MLP neurons of a small language model. Each row is named by its layer, matrix (down: output weights) and neuron, and shows model dimensions 0-159. Each number is 500 + 40 x the weight over its row's rms, rounded and kept within 0 to 999. Numbers have three digits each.
After each neuron's rows, "fires before" lists the tokens most often just after its 100 highest values on Wikipedia text that the model never trained on. A number after a token or word is its count.

L8.down477:485479521504487482597435517517492544521491519576579491513530507551470437510553480496507526533470504433469546556462529558566545500507535529576503473474483472486562460504488437475493480429571476461450503518475461537499388553450554515525529554576406502480443519507495482448515530523431519468461470512556494550513399457481514555444504468462558495572503435469468502480451496502544525533598489436514530525492515466464486448500498502565459475476511535527469495517452498496419489504514537
fires before: " " 75, " of" 11, "," 5

L7.down436:469501563536488537529496507553503445477510514525498466479467547473491429408455459519528536495444541452561539527441518488540472489425500443466501496508526527525475500436485518520430457471588520508501603574508499534576510433433410480458482493487480441523492480460525537495500463493428531493449543481494496488450461513471468526515489572566497505505494438398491467472519502470433531551484490542531509550627442560534501558578570509504495497506534497463500563532498526463504502484521511
fires before: " |" 27, "–" 18, "," 18, " (" 4, "\n" 4

L4.down613:483536526547529550535554471544482478502509528512446551506481493479497475502532562530519535550472404484532443510461464486578442458484581532558497532483445510435435498465499551392419415493546491442540506541452471531513533515454504479481533464424494496532463523524488422544507546509550515494517514472467561508531553490494569457463475510499559464516473517509510424554583497487534418512481477477495470541575448508505491521461475491577465465486570536474523496548554590460498493446495516
fires before: "|" 22, "|---|---|---|---|---|---|\n" 11, " to" 7, "|---|---|---|---|---|---|---|\n" 5, "|---|---|\n" 5

L2.down269:456452536526500566493512539461542490535564531463503478573435478509545560517495522542426496565469453440471452518466458515519502513499500605521482536531468497484506473463413499494453438513466464540450478404437455471599533481492524489447472451499473499562527526487555461519572519508494498491446530496537538482541499457529496561520603546482461528480575514527448525550481485557471499460477482482469493542491502564471461543494545535516534430496517488455529576502495438420496530536502415
fires before: " |" 42, " |\n" 13, ":" 5, " of" 5

L8.down303:517513529488454506564477548480481484530471510528495549465499479463468446440548485480552430513503446510479511527458502536498534509500442469529500518432510460527484562535475426528531509557430420429566585436450572475463535486438450481479510574544530480535466596458567492512469546515423473561472546468514477504501551533528505430452536477476453482523526479451470490501491559470540485415558498571463434519568478483531521568468534535465549490537535580530502498500487522498528457552481479
fires before: " the" 34, " a" 14, " at" 4

L2.down586:531505387546492484538487502511481466590504422509543490481445511492487469485486442528493486487504525560543434466458499483541519544554505487527499490438556511593557515507452500498553483523531547481528447436513495489453513528506617551399449505514515502536493499512494493541528435541518487484531501504455479524517474422541526490517447559474547484579520528425521497522525399400521524541533500479453527466476511531520534550446448483502553513414567481529520473457419488541516494447474509
fires before: "|" 70, "-" 17

L4.down376:478520441463461435513471491486499447515428530526521479557501496433482484495442506483540492508546547523537514511512517492474508446556514505432509480527536533507483476506490550524528531514528584532558478480492533567516534506542503522476518523474458392512430484461536603489555477549453480457532469452523471569538459479495517448400465451499543488488530523506479463521483526427493491497513532517576456458509516496543463537495634429507535539524462508522574514476411472440511456469441604
fires before: "," 27, "." 14, "s" 7, " and" 6, " to" 5, ".\n\n" 5

L4.down91:466464543479558531464481451504567477509531504494439496483472408467566537513501460533525470571441562467516421593469495467595564484529499576421466481564561462561501459544494509433491571525494429487574481492437470560451513517517551485467576506522486498382552442450466535519474441477508500506471498456557516477536529471480551478513539497509518519521478526519474560492429472504445455541512475487492471538565508452494487515510544575518528477467471468500524522512483481547516469496477514
fires before: " |" 24, ":" 11, " of" 8, " for" 7, " " 5

L4.down242:507542439597585460477513364505498552535529438398489503473581450553470492515494512452470512518506527486527453485491446405551484620503555476459531555544505523539572478551479493522556539458474489544461461483453456520568532450485487538471518491511488432463487507495468437541491556453523505468559487511507501561491467514534461501493510509489468529488489482496551561473484476563510510415496496525524516536532494463509465484482505493498545434541453470488486561489476436444479576492537505
fires before: " " 74

L10.down407:448458437523524449537460504547490449455441525493516537463472472466564527516482469443477445519427513536510561483507526521526484476432505591466523561534508477563487476517490519499531501496530461549527459572516475556496493524494395538458426558468516482553500488526488510443508396477439481486447551478579571505499499496502487464569502461480515564480536486492543448430490571614510501580521513433518528503476450479518494443573480505486499496469483502508512538595509470431545499516512479
fires before: " " 48, "ough" 4, " '" 4

L2.down14:515576459438506516518419488528517501540472484450491529416569477521448502427413486512411438525561497485552537482499518543517503519542456465561503518525435548539537470431516492572499528568491444545520511533507514569436462481500427420472492488464427482524506504468485543537537598418566488436464475505530511548493540430416545509521466454525483519519502515505509521527505478484463493507506481555553564477452490488565453486546442494528505478555473472521473549558522473533520502467514485
fires before: ".S" 16, "g" 12, "pper" 10, "P" 6, "D" 6, "-" 5

L10.down224:467430507552525555498471517496473534491559474453454478480471505471505557524578540478504466563515507503511509483470499481511440483491433501581504465561491451483524491495498515476522534486500503521521531441478444424491558499546572553543440458500497566496584504426484494425485506501447569520513574537519463538445477558470498460451438468433414498509536428514480526480523548444502567540403515530501530470524521514530482497493561502544484506443509548449535569576414521546546465492437486
fires before: ":" 42, " |\n" 15

L7.down103:493502461523509502405429496524521440584482538612509464538480550524476512518525539521556538564504487568547499483465422552481499388574474479480524486520512470479492492516483488442482458563517579546472508530546446459483502578519486513532559454447532432457486467494446517507523489524486541447548489505456484533449497537488470497501483540561579454487414470495504482483558478495490480434557479559543490489496482526552465530493483432546410510489490521502536465512570471535510439505426534
fires before: " |" 29, "," 17, "^{" 4

L8.down89:555513532424483528464479515493531472487518478471517424451497496453511495493549476510498540515472468567553492430538529529500494530515445472516469380410484506464534476437408548495496485510490450466441538494416477488546535503489548498513477429501450550606471448562508523541506526421541596514552524496544506488454547473449478453535538540472501487450535510452505400504487482545511490505522546532509487551503535513593531533457493477524447440526550565541495528543507489554529542456497522
fires before: " " 67, " |" 7

L4.down279:497530495447514465510481490467520466452475499561529520497494527498493481479474534519559489510490503498540528465632488498391534519514424509482515494510447576476448489542450423550522509557462536526514579434509467476543470522527460541497473502526506517551455510565559525542513483502568440551528499475424467499451493598533420488459496519453519493490471559497496431464517475409471501567501496485440508468371468511513495481512529537517563512552538437467512506475535459550515492431553502
fires before: "|" 67, "|---|---|\n" 12, "-" 5

L10.down373:450545508461478539492457578486496445444485491513478474503493491541429481520518415526500512492462510583498525439478530497495450589515435444476494527477527552540580452456496540494516549552460502459529513506565461468451562563489481489495538457519517478464518480589497467560526484538493434538589505527451475498599513498533494539496466379509562466492546458471545478512522471484442498489560405497438494442533502481515468543487512437488491485513521556498488538521489554474527431487589510
fires before: " The" 36, " In" 8, " These" 4, " On" 4

L10.down129:480530475535532461435504437507539546464611431495528540537494494513388462549535526590535495568574453527510452505432523465465498480567531456445497536500469462546478525492464576387539484491505488468507495534506443501540539524507528503417491470520527490537502441515465455495607516531494474540526483518543517526523454464507501480485488509469492519474526462504514514436509519498456461513442500429441547427444505589510495473515490487505528483590462545537476477447554495507555452506449527
fires before: " |" 29, " |\n" 20, " Votes" 11

L8.down85:488522553517463408548421501497553548541568478448506455496460487491531601472535566518468466568571464469510542462518553585532492493470462500495543470464544515470506464597551460501490516554514501465520468532482485469548474445467473537505489489475445521568509514551480498401403498404449473506423458533508515517553506472513453553548512518560483449507505487526462470489471510551517513485480572547475513489541545539475504468474448557476524540489474463435565489489465429509540488492481557
fires before: " " 74, " (" 14, ":" 4

L2.down550:441510521493469536477446472489503505565536516529478500562471468518480562406558506469457485491486523450514578466506537521492498528508554440419547506490570439430462518555542585469449486492497528537496455499461494560470532528523443500446433593478506502452418557506486506481430521482478572483557480523503489522538454526468496531519490536516513546559552462437486494541476454513502527544513523444554486542540514555443527387444530573495534515495547467518479442510451538479558510539511442
fires before: "." 31, " as" 8, " " 6, "un" 5, "8" 4, ".;" 4

L8.down290:510518413456454510543421486508528437459478531405474518494489527467517489505483520502465499474566493509532572484462511581508498501584484498487458486538502489516515460514498444470505519511467462501594449538511517604465494560479586459473526525559483382479521492453462527474475505530538480481503409484508503510493504564447560505504402529526506528474495448515494548530551452450560473447504476591504436433542477525486528491491580450499533448472522569522545466510508484536535542454541517
fires before: " " 57, " Aff" 7

L2.down416:567553598517451518455480465485506460533520466533474530460465450513569488431456463451543474531508499474624443531484483532485517513482522497492463470508408503510421506520486523457539490471467485558512430520493526499499484480541502546467529556484444468547573494467540523547472538414437492381523513563496562479525463506532459511449453576452487516512510586531533533487491414533521528468452540536507509536488536461470459481483508516537465408523583504556543493503531515474504475512486533
fires before: " " 65

L8.down208:504485510442504515477548436501545554513458576503485448469521479449436539476505642559477477524493458560553552476494570510530520518478493513488440460556476545501499511507526481523468529504517462527487579453392495553515510521527515472447519478459515487606561488481480500485471430544496510473483512537535536482504465403471511397588538501483499495511481432507571479499453517500418509517477537469523461467535472532465581494541480437524493509523448449467463456479506481559559469478514543
fires before: " " 57

L2.down418:480526433455484501540448494505434494484519486498501493457527439504524554532471501514526429457479500529500494532452403494487504533572457496510508492456460517554448517541530438547551494477462549520481558561517508526505503539474563520513503505466465519530483454510538496537503484468541554492460474492450489478466534508563540524448429563532449468505536451540500529532436414457426444542568491572490534458478554501532437597410577537536479506524535444437533420497485548603488508480503536
fires before: "3" 19, "1" 13, "4" 11, "2" 8, "6" 8, "8" 8

L2.down623:513487502487478448450534530550479479496495467519493456432473439471477563539532559474556546571486550511600532439502451486504516570477574443462446498552492556489544517442520524513508492496476523479574533502413545457460464451460484509535464535539582483500459539536506506521525441437494465459485461516506448549473485558492462518501528473546537538448495496523420502481587503486510448497461536496442432443487456471601529500465545451560446535544454544422497549489519523488480492514507565
fires before: "|" 38, " a" 10, " the" 7, " his" 5

L4.down353:452486516457480481572544486474438474516469530467553373558512549543498476510574487530487504507474420453522522510507522570461433434531534517472494520442474438570503481502526459442555502461512456465456520522534520524564462443522527493519442605418514477596443519431452499490535495543511512442474473516493551435553478453476518517535510548509552534531521515472458569440411508479454473476508456509478433527487496518504555494505500514501487547508528508496569484541523533540501480501566561
fires before: "|" 58, "0" 12, " |\n" 9, "|---|---|---|---|---|---|\n" 6, " hold" 4

L9.down413:493516453501477495490543534504546504512416489525456526497559548493521562511549502485490545526507470514535469556484487530504558487505473477527487530525491488478515497580511544448495454649482553544489500473589436523475526464489501452500574515414527395465572423473427554502518496463508591476463416493417459594492461550482483572522505472473560470435475495457500539500527485556498487543542516544529541456496485479468496463521462488538450454441461451511512494483469469447500481517514485
fires before: " |" 45, "," 7, "\n" 5

L10.down355:527579573377491487456501510541518455547472485529435485518485470463466514505456546501453481407512485501427495501491515506485504483533440429449589503580511524481519454450516468546515482508438494537499442531500494538459457453553525478477563521433517489525518434460532419506557552438511501493516553443512523513529458463547441484489422502505595414552553466467571471475525526480514484526542514447541520530512541537504548431491529525550492527484530521571500566511484479541473505513465527
fires before: " " 60, " the" 6, " Turnout" 4

L7.down141:480430467566515517533549500524517584447558471433513426532527523463482509582498531510461435628498529474467450474462502475479490499534441428496506466450523514462451487446441563505515545420492506527486506508469475457537539452533539458463454522489479524514541412468457485573520540610507548525547458490563492496466460414494502514551510566548458474467446524557486482453533476527534523514486591544540485524457478522500508513457467515498544494506475517547427498492489457522515535538469471
fires before: " " 45, ":" 9

L7.down324:553487509493469461463470490542526502504497454525546521445468483464550474455542552508574544409513452450538447514511516572507464512459527444482490497443507464475497465518468447449465449578475480524553573545407497512449545541482516534459452467456481458559515424510583494486463521508514501496472522468497494457526568556529507519469494524482500574448501476570435504491494532448508486507557485468502526513540517542487489519515550471450513497435517437539527587515592512537600527462388523
fires before: " " 50, " Apps" 8

L10.down160:553520471383449457545458562513514462437477509551540440484502510554480545467504491491482542464530447542480484520516539481459499506530494470510530406502497494411443572472463545503557513459502543516533577550514503537358522440408437474504497490555483524503493417486523569430438499449567512473523483548484522415485537429489523549529539465533533508504531469470491514533522527533575551553484521455525504484482458509485518499517475430492494532530559550490519499509496517512500464555509484
fires before: "|" 69, " " 8

L9.down7:575471461505550610543566533467482517419500434414479516567500493473489517511475511509523475501518518431443570531472513469496557451524464493531505519474504471554561361438440527466477532484482554469503499527490487509509482517433518495514517514503501503494414493507529447465522469494541549515547465495505517512457506520558527517442519509446425476558491427527545533514442519526561460511564505498479533480554495500452494458445523455469445495459554468514553566517530542452508468549587425
fires before: " ==\n" 20, " ==\n\n" 13, " ===\n\n" 10, " " 7, " age" 5, "-" 5

L10.down457:435527509459506572592510481576513433528523592490535499557477499482468412481458445467513478452517468464494578488510485535504472515488495532459459553453474477609535502524420523471458506546456468481532509525480570447415516551453495554428522456559501453518522533462495474467578510526520435501553508531501545484441509556455520507512494499507481449503576548564573490501511524488516544505523453519500553504492548484515486487480407452513554481452418550471471469470510562467511479458512520
fires before: "-" 53, " |" 6, "″E" 4

L9.down545:515484491498447544483561502544448476527516471523482525492558420575541478480504501571462519467562523540527505502524519492442504449451495522509473443597572508548491465440548462517526479508576441519475499525486554528602483454534471478430511520485462519459449468442489542418483495509514445508564466466512498451509499524534500472455448535512497542501482476460579514491487544517507620480444505555569507475438510418477493476483533479476470485499502553456426517560500500485408448576517540
fires before: "-" 42, "|" 6, "ate" 4

L8.down638:547410504528433449503462544478514518462482459507481496570484494520502524522416494451490500447471520467506536497519505530531529529481471496456523484501480479460460562526476481476602514498491522501537539480528548501370470412501430473497553495540506470513460523407524524509429617479452483576512529428475539486492556516477563483477502522495527536512464489465492543517514418476503462460504537496506483461581442497533525511528564539515504443489514557495505479589443556570488436482571458
fires before: " by" 20, " to" 18, " a" 7, " with" 6, " in" 5, " into" 4

L4.down258:527531523387509473538438519507482461454444515486502488531481520521479485482514526547506429488494533512479517423581448522502567419479569450507475497497500512552535475502584449506513502457556486508444471506534489445561518535493529478403556457566473499513479451495597588547469435475442459561473479498533551456544502523471447440486463476518564500509453496548602468523455528506423494503514464489568478471478535505486531480519504511525509570559505491575488476520532540428518461471529495
fires before: " " 40, " |" 22, ";" 5, " |\n" 4, "1" 4

L2.down96:504484445490490528482543554528551518426469523474517435507508540559437481484459515514584521502487472461512533427521554510462511480555538494482438506506558426571526511550540417454462494527533491440415534486513455537520456529474529489479493499474533588484512518529474511495520555510475541447465443479475497500452409498525498498533446514490438578363537546462495486524474484480509465528535498462567601554532514487497526435536479499527516523495421589552520498481459521436448499489506497
fires before: " " 34, " had" 8, " from" 8, " of" 5, " were" 4

L4.down520:538516504584504549474544492455457589547483483578438518482475501471487455513457554509558513529548469535475484495485453516484501542494499495524582523458579411416481605455473545488475518489537446469494499524496481482568550479477546482508513505516433516566567549509565502549452550493473445444496446458492508506484506524480530496448487537490517500558442489503509468504506424472538552531483440541509435508543451568512513529426510411478433522526463533494488475514489547472459398522440495
fires before: " " 57

L9.down264:521530515550543530496495585501514478472528478482503538528499492397460474568568489429489445524472478398439441511553428512498499531449483536472553472506549495512497511526478503483547508485556402510531463499428445479489534538474561514390555523541528475503524539514521462492445509490564506471536563537537521516469571466489469499488466504510543507462443500517473473582528502563527499518429488455535411472457448518576485527480445543515461480536505441488479428493519553548581508477519464
fires before: "0" 50, "1" 11, "3" 5, "4" 5

L9.down475:605565493478493456531469470557541545455501522459493426439544475516421575483478538491428468546484559462462523484465503538511452518511414556513585548512502559488511509519523462534452558539497472502551503512453453513459556437468524560497498482520508426537543485506553492604535484464497518473468467480528464539474492477491482469514575453523597474496533476472480429504465491474508492506468562492440418490479483479467448538490533442516469515501477537448535511483484520510439565611510488
fires before: " |" 34, "%" 12, " (" 5, " males" 4

L2.down32:453528539516524534465504453496506562510541448516467492535517519531571545463533461495443461548460571477532546486451501509459447469470574415476554525518626480536545432579548480546533458504495471488495512548463480482506523453534474504535511452511470446554506445449511478458540493498441451501462530482453514477515540501509533511511486498424516560493589467505507390508442491531518401471450585521492538438547478492410477494521477527487532520481454434525513572526496550492535507482475503
fires before: ":" 29, " of" 10, " was" 8, " or" 5

L8.down126:517450534462531543517520488489536508540452447478473436476508489480479530483550544532562512525507433513470549546386518547469472495476464533531494558462469478510517526535475477513553456422532490510489579498499494480457498439563507517408507490480468369543515525498489470496512484452459490538455426523518521490478511483498517499495532438457538504543527460530503522533502539555529604540483425493510567538532519536438524494468395558627561510430490463515483563482475443501495497510483532
fires before: " " 49, " Goals" 11, " C" 4, " Sweden" 4

L7.down628:462523428551542499521479537545462516526518467440498490501555533541544448434474444498500454588426493472527508448527480444537477563541578551546421481478481493590506441487462519552567516460504424512552542522461490564458521508503490526521521519547494499496518522478523494617491457462485536477492513496391578489458491482568477559465484455523527508467497422485442517563557510438505454475474479460458463561563518523513485511493495461563482468594553513493490470448497508517477483482501485
fires before: "1" 15, "0" 14, "2" 10, "3" 7, "45" 4

L10.down74:469453488518543509534497485490496548572566500533530451556545547492485534523449491515522490589562507561529406504461523495528545499496458421479554503467483458560558497523529499474430484512493507505523483503464518497590509494488470608517484472493420488561501425523499464468537527491549470460490476560493454538493475506483550510548465523538502490469512530427465464462470586509481481549460554461487485497415513417503444463473545628493515495528502472554514451513518458538401499490490433
fires before: " to" 64, "," 7

L7.down480:430496463422543544487462497461549500521491509490497468539533575492445549531500491535526459545530472550479552469506548515493500553503481474524565550487467468476499457458465510558504416489466559494515455477507442525519501446526448466453541600566514506506547422530443438431442505606495514551591447471516493468482483493556503491489526452464445453497470503446417477515486547584453500521493492495511510470509558521565467519475448543472473546529468484543460576498531457520471585497547521
fires before: " " 60, " $" 6

L9.down373:551507467449411507553449504488454484516447496566537484475555550452519484556481466527484488479484424460518447527500463585588541553478486483514528489482479474465536513470455525572443545551562563482504471441514435453403550459448477507506556489534575513487519544478571544586489482491513466480497495500500477568467567488497526490514442560594472449526559553466490484547484491447449501472451412461503481556460510512529499547446535465510479542488507509486524422484460489526534497514532490
fires before: "," 62, " to" 4

L9.down339:490384478482535540484496502498476464466504431524505453503517493562463520564462514463454524551588467520460553495526529547575478484492522422481602483515448529499576431488453512549437504571433446491546503554466518524446512546497515519449504483595483473559543475526503495530478480496547477511488522529522488539503521481510518496478507433446440506519523494504487475511530494477535497556518443467473518467526494524526465492490507415465575587469476543488555490454441478479573411443597485
fires before: " The" 30, " It" 16, " He" 10, " In" 6, " As" 4